Part of a small language model's weights: 343M tokens.
MLP neurons of a small language model. Each row is named by its layer, matrix (up: input weights) and neuron, and shows model dimensions 64-127. Each number is 128 + 24 x the weight over its row's rms, rounded and kept within 0 to 255.
Before each neuron's rows, "fires after" lists the tokens most often just before its 100 highest values on Wikipedia text that the model never trained on.

fires after: " (", "==", "bum", ".\n\n", "===", " \""
L5.up246 [116 125 133 116 113 206 152 164 183 136 101 135  99 156 125 115 145 116 106 154 125  93 146 132 156 129 106 123 127 114 146 151 129 128  68  96 133 119 110 147 120 103 126 136 140 144 125  88 148 133  71 116 120 165 112 143 131 135 127 108  67 127 117  94]

fires after: " T", " G", " J", " M", " N", " "
L13.up696 [110  96 176 115 125 126 129 119 145 131 157 101  94 119 154 112 146 135 157 153 131  66 105 105 145 116 141 135 112  93 156 105  80 104 147  87 134 126 121 161  96 116  67 144 117 117 157 142  98 145 101 114 140 134 144 127 173 136 168 129  99 115 133 132]

fires after: " H", " Gr", " h", " E", " le", " Z"
L5.up658 [128 154 131 158 146 124 137 151 150 166 139 112 117  97 112  98 142  90 147 130 126 150 144 121 127 136 154 138 138  92 121 103 124 129  84 118 126 132  90 110 130 119 170 104 158 136 102 127 162 171  95 140 164  98 111 107 110 132 151 137 150 149 141 101]

fires after: " E", " im", " D", " the"
L4.up620 [128 133 159 112 125 125 161  86 143 145 152  96 139 129 125 157 111 130 100 126 114 112 132 119 151 149 159 132 105 137 141 139  91 131  86 145 133 104 142 159 160 130 107 120 158 138 163 124 109 111  93 167 123 102 180  84 145 142  89 126 118 146  90 120]

fires after: " ", " an", " M", " N", " E", " D"
L15.up676 [107 165 143 109 132 130 168 120 104 127 141 138 156 129 124 124 124 133  95 109 113 102 153 111 178 169  98  98  72 107 111 157 116 118 124 128 136 128  93 148 139 119 101 108 134 101  97  98  92 113 107 130 113 142 166 147 170  93 140 122  98 153 143 140]

fires after: " O", " m", " h", " l", " g", " P"
L9.up657 [128 139 118 114 119 135 114 144 155 111 125 108 110 141 165 144 117 188 184  97 190 143 130 103 116 175 126 118 166 146 141  87 137  89 141 114  99 101 119  86 132 137 110 188 138  83 118  96 113 161  81  72 165 125 138 136 124  95 115 112  97 103 146 131]

fires after: " D", "est", " St", "am", "im", "t"
L7.up3 [115 124 128  99 113  64 121 107 169 143 109 140 155 106 120 101 172 155 115 131 131 100 147 164 137 136  95 127 163 151 119 176  67 144 136 160 101 116 119 126 148 133  99  82  87  97 117 119 133 151 123 116 152 141 105  76 129 139 128 138 119 128 101 124]

fires after: " R", " V", " Un", " r", " P", "ch"
L7.up27 [138 149 170 149 133 167  85 140 155 106 156 111 158 128 130 132 117  93 107 153 108  97 112 214 138 125 119 144  90 105  93  83 154 100 145 106 159 113 115 113 171 148 191 154 120 116 155 140 135 126 131 116 176 104 146 150 110 144 154 139 118 129 140  89]

fires after: " S", " inc", "ir", "c", " sp"
L7.up662 [163  99 116 177 133 139  93  90 161 120 123 116  96  84 118 160 151 125 118 118 114 161 142 149 102  88 146 137 131 115 126 117 125 139 121 137 151 146 112 107 132 121 107 145 160 127 157 105 172 140 153 110 140 112 125  91 110  79 115 159 160  88 145 108]

fires after: "A", " A", " I", "I", " And"
L5.up47 [134 149 126 111 104 135 158 119 154 104 108 134 145 138 120 134 173 134 104 171 165 111 138 116 103 146  86 107 130 163 149 172 112 127 128  97 125 121 138 124 124 119 143 120  95 157 187 161 129 118 136 124 115 122 151 110 147 135 107 144 108 123 162 106]

fires after: " A", "p", "qu", "u", " a", " "
L7.up411 [110 144 119 134 121 144 128 137 123 160  98 148 137 126 127 129 147 101 156 132 127  85 175 109 118 129 120 103 137  67 124 145 115 102 120 158 112 129  70 118 193  87 125 130 181 140 140 139 146 151 100 147 143 148 142 112 130 157 129 127 151 137 175 118]

fires after: " D", " d", " J", " L", "D", " H"
L5.up89 [129 142 120 119 131 138 138 128 169  97 115 126 125 145 120 124 144 116 127 170 129 135  89 138 115 128 114 125 137 107 139 120 124 136 178 146  89 134 139 114 152  92 177 133 117 140 118 131 134 158 140 109 131 151 182 147  57 138 101 138 156 137 168 151]

fires after: ".", "k", "p"
L15.up254 [160 140 122 178 175  97 124 110 133 151 147 131 148 144 104  86 130 142 155 128 131 155 140 156 111  98 117 166 130 164 163 107 154 127 113 147 127 117 140 120  93 129 138  93 118 156 150 169 128 125  92 119 139 142 114 175 167 208 127  96 116 112 117 116]

fires after: " M", " P", "P", "O", " p", " comp"
L7.up572 [136 114 132 129 130 104 123 112 140 134 164 131 129 113 131  94 147  87 145 130 140 128 128 133 107 164 120 112 127 128  94  91 121 131  96 164  98 110 165 120 119  56 130 138 142 144 132 165 125 124 147 124 163 138 109 146 128 128 105 100  87  80 145  72]

fires after: " ", " |"
L15.up303 [ 86 135  96 118  88 136 121 135 103 108 121 131 142 128 151 110 121 146 127  98 124  95 135 136 103 138 122 128 118 130  80 150 141  99  98 154 109 121 164 120 114 144 124 192 101 153 144  87 110 130 142 180 121 101 129 128 124 170 142 117 100 133 148 187]

fires after: "-", ".", " \"", " us", " (", "ot"
L4.up887 [126 144 117 163 165 129 139 103 165 113 167 146 109 130 151 114 104 135 130 100 128 105 157 163  69 159 101  96  88  89 140 157 142 132 121 112 106  66 154 150 126  98 160 103 146 132 148 134  92 166 147 126 125  96 106 176 149 152 161 116 118 146 134 111]

fires after: " m", " b", " M", " d", " S"
L5.up562 [112 119 137 116 154 123 162 113 142 134 118 123 128 135  78 128 169  95 110  92 110 137 112 117  93 142 115 136 131 155 142 165 112 139 149 131 115  96 174 127 142 149 116 111 138 132 145 117 118 137 111 126 140 101 133 114  90 128 123 128 136 108 121 126]

fires after: " At", " St", " he", ")", " D"
L7.up731 [147 155 112  63 139 132 126 108 137 101  94 145 146  74  83 109 126 119 147 163 133 106 150  93 153  96 110 171 143 136 141 147 107 134 149 130 119 131 151 131 150 147 164 103 149 140 137 136 186 149 121 114 118 135 115 132 135 104 108 140 135 124 142 133]

fires after: " b", "b", " d", " B", "f", "d"
L5.up461 [127 112 160 146 124 140  93 178  69 102  88 133 129 109 107 107 184 177 144 134 128 159 123 109 111 100 178  95 116 156  96 116  86 118 123 120 169 114 157 149  90 135 147 149 131  97 147 125 157 151 117 137 149 123  78 130 125 104 145 109 129 103 124 145]

fires after: " K", "it", " Z", " W", " L", " N"
L5.up434 [ 93 105 145 143 215 160 114 101 140 121 113 129 120  96 117 104 100 125 150  76 148 161 125 142 169 128 127 115 159 153 126 148  89 110 104 121 136 170 116 134 158 171 113 117 128 132 122  96 106 138 102 130 147 124 132  93 173 131 177 115 148 134 139 166]

fires after: " L", " Sc", " D", " Sh", " d"
L4.up304 [142 168 172 118 166 158 162 102 118 135 114 102 117 120 116 173 108 147 138 106 142 136 152 101 120 117 176 148 149 169 137 158 131 113 122 140  96 106 139 144 151 132 144 123 119 139 100 123 147  92 141 143 115  80 132  89 152 167 116 113 150  89 107 157]

fires after: "ep", " C", "c", " P"
L5.up227 [127 158 112 115 130 133 136 128 156  90 189 106 127 157 119 111  93 119 130 138 127 112 119 110 117  92 109 139  91 112 119  91 190 126  68 186 137 115 142 129 122 150  94 156 110 130 134 171 156 186 116 117 116 160 117 128 122 152 102 102 120 174 125 103]

fires after: " H", " h", " L", " A", " Har", " W"
L5.up762 [131 152 150 103 122 128 142 125 185 181 146 114 138 150 124 125 178 156 119 133 123  90 145  80 139 113 111 127 168 120 137 125 104 102  97 127  90 126 107  80 146 100 160  86 158 126  97 109 155 167 154 165 143 113 144 128 104 119 128 157 172 138 208 129]

fires after: "s", " B", " b", "b", "B", "v"
L7.up422 [100 124 108 148 127  97 131 140 150 116 120 103 149 135 144  97 123  99 131 146 170 156 150 104  96 161 116 142 134  92 125 149 195 117 158 149 134 135 146 115 117 133 122 158 113 117 108 111 119 166 156 135 133 118 105 134 122 143  99 138 137 114 151 128]

fires after: " t", " sp", " h", "h", " f"
L7.up113 [128 164 139 163 148 157 116 167 130 137 122 107 111 145 109 129 123 147 122 127 118 134 117 112  94 120 119  87 118 152 126 153 163  90 112 125  97 118 179 132 126 163 129 134 119 131 146 144 153 152 158 160 168 117 158 158 120 122 161  94 108 116 137 158]

fires after: " S", " A", "ug", " Con", "ure"
L5.up96 [123 107 133 153 183 138 138 143 109 186 117 119 136 143 140 131 101 130  83 141 108  87  80 101 119  79 126  91 106 117 124 131 161 132 143 126 145 169 126 111  92 167 146 108 122 136 119 136 146 134 102 123 135 109 139 123 133 123 110  99 133 128 145 111]

fires after: " the", " cl", "-", " (", "C", " B"
L13.up455 [103 148 169 111 103 176 145 142 121  97 135 113  95 151 192 141 137 144 133 154 138 116 173 140 145 127 161 184 159 111 123  77 104 121 162 109  99  99 179 113 112 151 134 122 126 135 140 120  90 104 121  74 169 119 132 134  95 137 136 119  97 113 115 138]

fires after: "-", " Mc", "'"
L4.up518 [132 128 112 121 143 114 134 130 132 114 139 106 124 117 109  87 118 133 116 166 148 126 109 167 184 114 136 170  97 112 142 140 147 122 126  89 118 115 128 155 182 108 110 137 148 164 122 152 105 122 145 108 155 150 144 130  81 120 166 142 138 150 165 126]

fires after: "%", " A", " ", ".\n\n", "==\n\n"
L5.up494 [107 144 154 141  90 125 149 114 158 129 146 104 140 179 116 123 113 127 147 203 107 140 147  95 131 173 120 176 117 145 125 142 107 144 147 111 105 124 128 109 126 157 129 141 105 142 172 175 127 121 121 105 127 106 118 125 114  95 108 147 111 179 175  80]

fires after: " A", " a", "en", "ver", " v"
L12.up311 [126  90  95 140  95 127 130  99 137 152 141 130 103 143 106 140 137 137 134 154 152  74 157 125 127  83 142  86 166 117  99 142 114 131 123 132 125 120 108 109 172 122 122 155 138 166 103 120 149 129 129 138 110 131 144 138 129 125 142  78 122  94 113 107]

fires after: " D", " d", "D", "d"
L5.up617 [108 112 161 147 101 112 144 121 101  76 148 122 116  91 134 149 137 110 106 157 125 136 119 129  99 153 103 170 123 153 122 131 105  79 108  92 162 137 165 136 146 171 151 144 195  91 108 107 122 152 101 109 141 122 167 136 159 127 113 136 160 162 126  88]

fires after: " Mc", " (", ".\n\n", "iet", " \"", "-"
L4.up196 [102 135 140 129 122 143 138  95 120 103 178 123  83 123 161  98 126 123 129 153 117 130 148 103 157 137 119 108 107 134 136 135 112 154 155 141 149  70 146 135  86 145 101 130 141 120 107 109 152 181 149 118 119 150 145 138  88 122 108 152 127 175 137 108]

fires after: " A", " The", "ar", "or", "A", " with"
L7.up186 [152 119 148 125  69 160 123 111 124 141 128 210 154 115 125 140 138 146 102 149 201 104 158 134 121 139 129 110 169 113 130 115 154 135 127  95 176 119 156 141 143 134 119 138 139 149 142 129 114 133 107 158 116  94 140 109  95 163 112 115 154  91 175 109]

fires after: " ", ".", "==", "′", "==="
L4.up550 [174 186 132 138 141 136 112  70 112 135 137 128 147 160 115 119 134  99 121 129 144 102 113 109 112 126  93 136 141 146 158 110  97 118 154 107 113 125 128 103 144 126 126 127 121 130 127 150 122 141 134  91  73 106 140 133 146 172 109 131 120 132  93 126]

fires after: " des", " a", " spec", "),", " the"
L7.up470 [108 134 152 115 132 127 144 149 136  90 109 137 149 132 131 111 134 150 143 110 135 130 112 131 157 124 135  81 130 124 122 120 131 121 170 148 105 133 147  92 130 142 158 153 137 165 113 113 120 167 118 161  96 117 115 151 111 110 136 105 129 146  99 170]

fires after: " V", " M", " K", "m", " Mc", "em"
L5.up648 [113 141 134 116 171 100 135 135 129 126 178 128 140 125 113  72 126 145 149 121  72  75 140 141 142 140 131 117 135 195 138 146 144  61 119 122 116 120 125  78 112 117  97 146 165 100 156 149 110 147 118  89 134 122 161 133 103 114 150  98 123 133  95 135]

fires after: "-", "|", " S"
L4.up832 [124 144  86 152 186 148 105 146 142 142 128 102  78 147 140 130  97 155  87 120 146  91 115  93 123 149 142 124  76  90 140 169 129  71 111 114 112 111  96 153 148 159 151 164 121 152 142 125 131 154 130 122 101  91  96 118 148 144 135 110 102 133 115  93]

fires after: "a", "A", "o", " A", "g", " ra"
L5.up444 [127 146 148 127 134 181  63  97 151 106 121 105 141  79 115 126 111 156 189 166 139  97 164 103 118 155 158 140 101 153 139 106 147 103 107 122 137 108 140 135 133 121 156 106 103 140 159 123 141 105 149 131 132 106 118 100 131 131 106 111 103 101 121 198]

fires after: " d", "d", " O", " D", " b", " l"
L5.up819 [135 132 180 158 107 109 126 121 128 115 116 130 140  97  69 156 175 120 158 107 114 162  93 106  96 142 131 119 166 135 158 169 107 118 120 140 162  96 128 102 110 141 120 114 138 129 104 106 135 133 112  93 106 135 107  84 115 150 129 134 122 135 126 151]

fires after: " A", " S", " R", " M", " Mar", "A"
L5.up773 [116 160 126 178 165 149 136 121 175 107 133 104 163 160 132 122 118 163  84 160 140 109  95  99 129 133 136 158 101 131 111 113 127  95 113 126 152 157 124 121 107 149 139 181 149  93 138 129 163 113 100 115 132 153  88 138 134  65 131 106 128  95 108 140]

fires after: "am", " Al", " m", " M", "m"
L7.up294 [116 125 135 103 119 129 172 125  97 146 183 139 133 112 103 113 115 125 140 118 145 147 165 128 151 122 177 143 135 159 125 153 107  58 122 114  85 126  81 137 124 119 117 104 114 132 143 157 119 151 117  96 116 140 118 118 149 132 152  94 125 105 152 134]

fires after: " Y", " y", "wo", "o", " ", "a"
L5.up303 [ 97 158 110 135 105 119 108 190  78 135 136 143 126 158 150 127 163 134 133 133 122 134 168 115 131 120 150 112 149 142 147 116  47  95 111 170 114 110 125 130 158 144 115 167  91 180 146  93 153 148 126 123 123 104 140 166 111 113 164 119 158 113 166 133]

fires after: "ec", "uc", "ater", "um", " sec", "pe"
L7.up43 [148 148 120 140 107 140 143 114 126 125 135 110 140 143 117 162 144 164 141 124 170 137 157 132 138 130  87 109  87  92 174 142 131 156 138 122 101  97 130 112 152 169 157 142  87 114 122 147 118 102 116 118 109 134 138 144 111 156 152 108 123 137 126 104]

fires after: "a", " a", "re", " ra", "o", " He"
L5.up553 [109 110 123 141 129 114 142 120 121 120 111 113 184 107  96 134  93 144 130 220 141 117 119  99 146 147 181 126 113 140 106 114  81  61 169 103 110 148 162 147 132 110 158 161 116 132 152 118 111 121 151 180 115 144 156 123 114 118 122 127 143 100 123 142]

fires after: " K", "3", " W", "4", "5", "6"
L7.up86 [124 138 145 122 111 143 111  86 120 122 131 143 129 122 146 138 132 124 146 108 172 153 110  94 112  95 160 134 157 122 134 127  87  99  71 151 158 140 124 182 136 134 134 119 133 131 137 141 159  99 111 158 141 148 179  80 132 143 131 139 107 129 137 149]

fires after: ".\n\n", " ", ".", " con"
L4.up31 [120 119  88 137 112 142 117 156 136 131 143 112 113 180 116 104 111 106 106 167 107 125  60 171 106 163 128 136 131 106 126 131 135 117  93 119 103 124 118 134 151 126 123 173 134 160 158 162 143 162 113 106 146 132  89 129 111 105 123 131  77 112 139 120]

fires after: " L", " R", "id", "re", " M", " Reg"
L9.up136 [143 162 170 107 132 128 148 163 135 102 144 139 123 122 174 145 131 116 114 109 128 107 122 161 143 159 133 146 132  59 137 145 167 137 137  98 115 105 175 128 114 115 138 130 138 133 114 135 143 119 126 123 110  87  97 139 128 163 182 108 130  91 146 118]

fires after: ".\n\n", " \"", " ", "\n\n", " |\n\n"
L2.up479 [110 113 145 117 109  98 129 135 147 117 155 115 111 126 101 184 120 151 121 113 135 161 145 154 110 174 115 125  98 126 107 113 127 133 139  99 124 137 111 122 114 138  81 107 151 134 131 112 148  88 102  88 114 100 128 142 136 117 108 145 102 152 142  81]

fires after: " var", "p", "ac", " R", "v", " r"
L7.up633 [121 150 133 128 139 167 144 167 112 122 171 114 160 109 163 138 165 127 181 138 133 149 128 133 146 156 154 174  90 132 149 129 179 111 129 119 142  85 109 151 173 133 161 116 167  87 122  85 167 122 135 153 162 132  96 126 125 148  98 125 139 156 121  83]

fires after: " L", " l", " M", " T", " H", "L"
L7.up291 [124 131 115 146 107 139 168 179 137 135 141 154  45 103 140 126 143 145 129 105 122 139 112 162  93 150 118 121 149  83 142 151 115 132 135  93 130 133 153 150  70  93 127 108 147 113 148 158 134 151 108 128 167 140 148 184 115 109 156 118 140 114 161 148]

fires after: " M", "u", " G", " De", " g", "M"
L5.up702 [106  98 129 129 140  81 127 131 144 179 157 128  78  68 136 142 100 106 152 103 150 104 164 141 156 109 108 110 124 107 149 105 111 125 130  64  91 125 110 130 124 103 175 143 113 151 178 103 135 149  83 158 166 135 130 122 154 131 114 122  87 148 114 117]

fires after: " L", " l", " R", " d", " St", "d"
L13.up677 [119 168 139 136  56  98  84 185  70 115 200 116 137  87 122 126 124 117 150 167  95 115 112 146 126 122 154 164 119 162 161 147 112 127 120 152 118  96 152 110 133 132 142 118 140 134 116 113 129 100 128 133 115 143 144 111 124 114 112 157 128 138 108 107]

fires after: " ", " S", "-", " (", " \"", " un"
L5.up739 [149 148 149 132 108 106 116 167 139 119 109 121 161  91 119 120 163 140 107 123 157 139 114 175 139 115 153 162 125  94 119 152 121 158 120 136 106 112 117 131 162 147  91 151 140 156 102 148 129 162 174 148 137  98 111  87 123 152 143 153 105 135 128  96]

fires after: ".\n\n", "\n\n", "==\n\n", "==\n", " J", " c"
L5.up596 [ 73  80 162 136 183 140  99 106 144 148 144 122  87 122 160  84 107 169 107 121  75  99 128 145 172 151 150 123  87 150 152 106 134 141 101 115 129 152 117 123  90 167 136 129 113 105 173 161  97 139 143 105 135 135 111 186 129 105 112 129 122 168 110 132]

fires after: " S", "0", " al", " Al", "c", " G"
L7.up218 [135 132 191 148 116 145 111 136 173 115  81 161 126  77  85 111  94 106 111 141 151 146  92 129 124 117 136  97 123 132 134 155 179 125 182 138 117 152  98 134 114 142 113 148 138 150 135  60 142 135 172 155 165 129  69 122 138 101 149 135 144 126 119  88]

fires after: " B", " b", " S", " D", "oc", "C"
L5.up12 [ 99 139 124 150 140 134 158  86 197 119 115 122 162 149 132 136 145  83  94 145 177 146  98 144  89  88 134 165 115 122 144 101 117 130 139 118 108 145 170 149 104 166  80 143 113 130  99  86 109 145 107 140 159 130  48 127 140 121 137 158  95  91 114 132]

fires after: " P", " C", " ro", "ff", "P", "c"
L5.up192 [134 121 109 136 150 134 128 131 148 177 114 137 108 151 121  85 127  83 152 150 155  77 124 127  79 133 115 117  96 169 144  88 140 139 128 153 173 137 116 116 107 156 128  83 141 145 121 147  84 131 150 142 126 114 137 107 145 157 107 109  90 160 160 156]

fires after: " to", " P", " t", "c", " p", " B"
L7.up765 [153  90 130 146 129 138 108 112 160 141 107 147 104 125 125 104 103 137 129 146 134 116 172 125  82 110 138  97  96 142 110 103 110 119 106 220 113 103 158 171 132 121 113 138 150 146 126 182 111 132 124 153 105 169 127 146 119 179 123 140 108 131 161 107]

fires after: "-", " the", "fess", "ict", "iet", "st"
L4.up766 [115 111 129 118 118 121 132 124 163 127 126 107 123 145 148 130 104 144 133 126 167 121 136 156 159  98 133 124 100 152 157 132 120 107 143 134 147  98 150 140 119 162 137 129 154 122 141 130 130 165 141 158 108 122 105 137  72 127 117 138 132 135 103 131]

fires after: " ", "k", " |"
L15.up113 [119 111 114 122  85 136 123  96  98 122 148  98 123 158 169 108 138 143 116 115 134 126 126 147 109 128 138 151  98 116 111 126 121 133 151 102 108 130 107 136 132 124 121 121 129 159 157 138  78 119 149 129 118 103 111 116 176 131  99  94 129 157 135 144]

fires after: " (", " \"", "-", " r", ".\n\n"
L4.up237 [135 117 130  88 164  79 110 156 137 103 143 125 167 149 145  99 111 127 120 131 120 109 146 152 120 173 172 177  87 104 123 131 160 146 131 124 100 118 144 110 127 115 153 118 152 131 107  80  78 122 161 112 157 146 129 179 134 163 133 122 151 143 143 132]

fires after: " p", "P", " P", " h", "S"
L5.up392 [138 101 170 151 148 121 136 131 151 130 151 137  89 139 122 128 137 124 117  91  95 151 144  95  93 103 147 131 138 118 100 122 140 124 141 174  93 110 114 167 103 140 145 105 108 104 113 113 139  93 149 135 109 148 145 137 129 131 156 120 105 182 124  80]

fires after: "H", " dis", "k", " D", "enn", " K"
L7.up37 [ 94 125 175 133 126 133 109  87 131 137  98 150 134 118  52 121 100 118 170 145 142 156 129 114 138 127 134 139 134 125 159 134 142 127  83 176 136 122 100 128 121  88 113 154 123 149 150 153 137 172 107 148 155  92 131 139 130 163 152 123 108 117 134 112]

fires after: " H", " h", "h", " N", " J", " M"
L5.up396 [127 130 164 169 145 126  79 138 133 132 144 105 105 144 130 158 116 114  80 168 132 111 111 136 127 146 144 125 148 105 170 111 101  89 166 127 173 106 119  86  79 122 124 114 111 143 123 146 126 140 122 115 114 127 151 122 164  96 126 119  98 111 133 189]

fires after: " G", "P", " C", " S", "G"
L5.up390 [129  75 172 118 135 141 117 158 145 151  96 124 156 128 102  79 146  84 129 133 138 104 140 180  94 149 133 115 133 112 155 156 133 153 132 155 131 142 122 122 103 181 133  94 129 112 121 121 150 138 139 161 148 134 128  90 107 127 113 134 121 135 134 127]

fires after: " F", " U", " p", "du", " O", " P"
L5.up512 [146 149 153 123 165 109 131 133  99 111 121 135 129 140 147 125 101 116 132 112 162  96 110 135 140 110 140 133 144 137 116 119 132 141 144 130 112 115 101  96 123 142 108 111 133 101 120  87 163 173 140  78 127 143 101 151 136 115 167 137 117 115 148 153]

fires after: ".\n\n", "-", "\n\n", ")\n\n"
L4.up305 [144 127 135 112 148  90  86 141 157 124 174 120  96 125 125 115  72 139 136 138 136 127  87 133 156 133 111 110 126 118 115  88 165 141 116 119 116 137  84 127 157 142 131 175 128 168 194 119 118 156 134 130 109 123 135 169 110 157 124 154 184 173 140 149]

fires after: " N", " M", " m", "N", " R", "2"
L5.up141 [113 129 125 119 140 108 133 122 159 165 116 116 137 147 172 142 129 140  85  91 102 129 126 102 137 141 133 111 134 117 161 134 136  92  81 136 153 146 100  92  99 119 142 137  68 140 103 114 113 151 139 161 144 122 136 118 185 111 129  74 125 124  97 159]

fires after: " |", ":", " of", " bec", " "
L14.up563 [111  89 116 153 111 134 104 120  93 116 149 135 125 119 146 155 126 142 119 157 162  82 129 129 117 106 163 161  83 110 113 152 103  88 148  87  92 101 169 142 147 132  93 148 118 121 131 118 142 149 149  89 133 161 104 143 170 150  97 101 171 129 100 124]

fires after: " qu", "-", " char", "\n\n", " =\n\n", "qu"
L12.up225 [140 149 160 106 126 125  86 122 132 110 146 110 155 107 136 113 104 125 112 192 152 114  81 123 152 122  73 139 105  91 155 176 107 134 139  75 137 105 149 109 139 139 104 125 110 136 102 133  89 131  76 122 131 158  79 138 144 160 153 108 120 141 120 122]

fires after: " f", " Br", " l", " h", " b", " w"
L7.up24 [126 142 153 176 131 129 149 127  96 113  86 126 110 107 128 137 155 162 127 109 108 113 112 102 138 131 123 144 127 168 142 146 133 105 135 119 150  75 127 134 136  86 153  77 150  95 111 114 124  84 131  94 112  97 183 126 147 163  70 141 157 115 153 105]

fires after: "g", "ig", "ang", " h", "h", " under"
L9.up35 [ 87 138 128 156 137 141 116 151 111 172 149 111 128 133 119 159  96 147 116 107 129 106  92 112 141 106 148 126 113 134 150 133 129 160 158 150 156 102 131 140 137 131 117 129 124 131 105 161  96 130 137 137 114 164 154 129 137 176 112 137 134 170 148 175]

fires after: " St", " At", "st", "ab", "ng", "fer"
L5.up885 [159 126 125  81 160 152 122  91 129 142  98 159 125 123 129 163 139 160 126 139 134 153 167 173 152 102 127 150 148 131 152 162  98  88 121 159 103 126 167 140 147 117 194  97 137 149 148 142 135 135 129 110 117 141  81 154 134 134 131 117 160 160  96 157]

fires after: " re", " Re", "re", "R", "f", "ac"
L9.up457 [149 124  88 112  94 142 144  97 109 158 140 116 101  87 133  81 108 165 145 121 125 147 148 126 115 161 148  90 156 114 145 110 144 135 173 137 121 166 119 116 128 131 141 114 120 127 130 131  96 128  98  74 115  72 126  93 127 138 167 175 109 133 157 100]

fires after: " D", " L", " Sc", " d", "d"
L5.up426 [113 185 110 121 114 131 145 109 167 166 158 132 119 135 119 162 160 115 108  99 126 164 146 130 103  93  89 125 133 144  99 139 122 112 134 133 103 115 141 146 143 115 135 119 139 163 135 150 160 121 101 127 123 126 132 151 162 142 108 117 156  79 101 153]

fires after: " s", " D", " d", " f", " h", " S"
L5.up69 [119 147 117  84 156 141 163  97 139 108 123 119 134 121  96 100 122 121  91 130 137 121 110 147  96  98 125 171 141 144 120  99 104 132 139 168 107  75 134 172  88 115 115  96 145 153 112 126 148 134 141 124 123 146 117 175 141 171 114 135 107 121 102 114]

fires after: "P", " P", " p", " K", "ow", " r"
L7.up221 [106 121 139 100 106 134 133 121 181 163 153 111 113 108 153 135  83 152 124 163 130 154 132 127  70 153 132 155 144 153 117 158 111 173 120 158 142 151 134 132  87 105  91 111 124 160 158 122 105 116 132 103 138 159 119 134 132 174 140 151 130 139 170 124]

fires after: " L", " p", " l", " D", "L", " d"
L14.up659 [126 164 126 142 104 102 126 162 143 128 128 141 166 108 104 169 154 123  91 145  84 128 125  91 151 137 166 159 102 113 112 129 132 143 167 123 113 111 176 167 137 139 125 108 125 124 122 103 107 145 109 136 135 160 132 110 109 115 131 159  95 106 140 113]

fires after: " Ind", " Ch", " X", "j", "k"
L7.up399 [161 143 128 170 119  97  87 102 161 117 134 129 126 130  92 137 110  95 157 167 128 154 119 103 103  96 133  97 119 144 165 121 137 106  99 140 135 158 148 166 144  82 125 152 148 163 119 180 183 134 143 112 111 119 124 124 146 149 134 144 143 140 135 122]

fires after: " ", " r", " pr", " Pro", " P", " pl"
L7.up157 [145 132 126 101 140 108 116 142 170 134 137 141 127 139 100 109 103  96 133 114 114 117 168 155 133 124 159  64 108 140 118 147 127 166 102 132  69 149 143 101 106 118 137 158 133 123 126 159 128 164 133 147 105 131 115  94 119 137 150 116 190  92 120 114]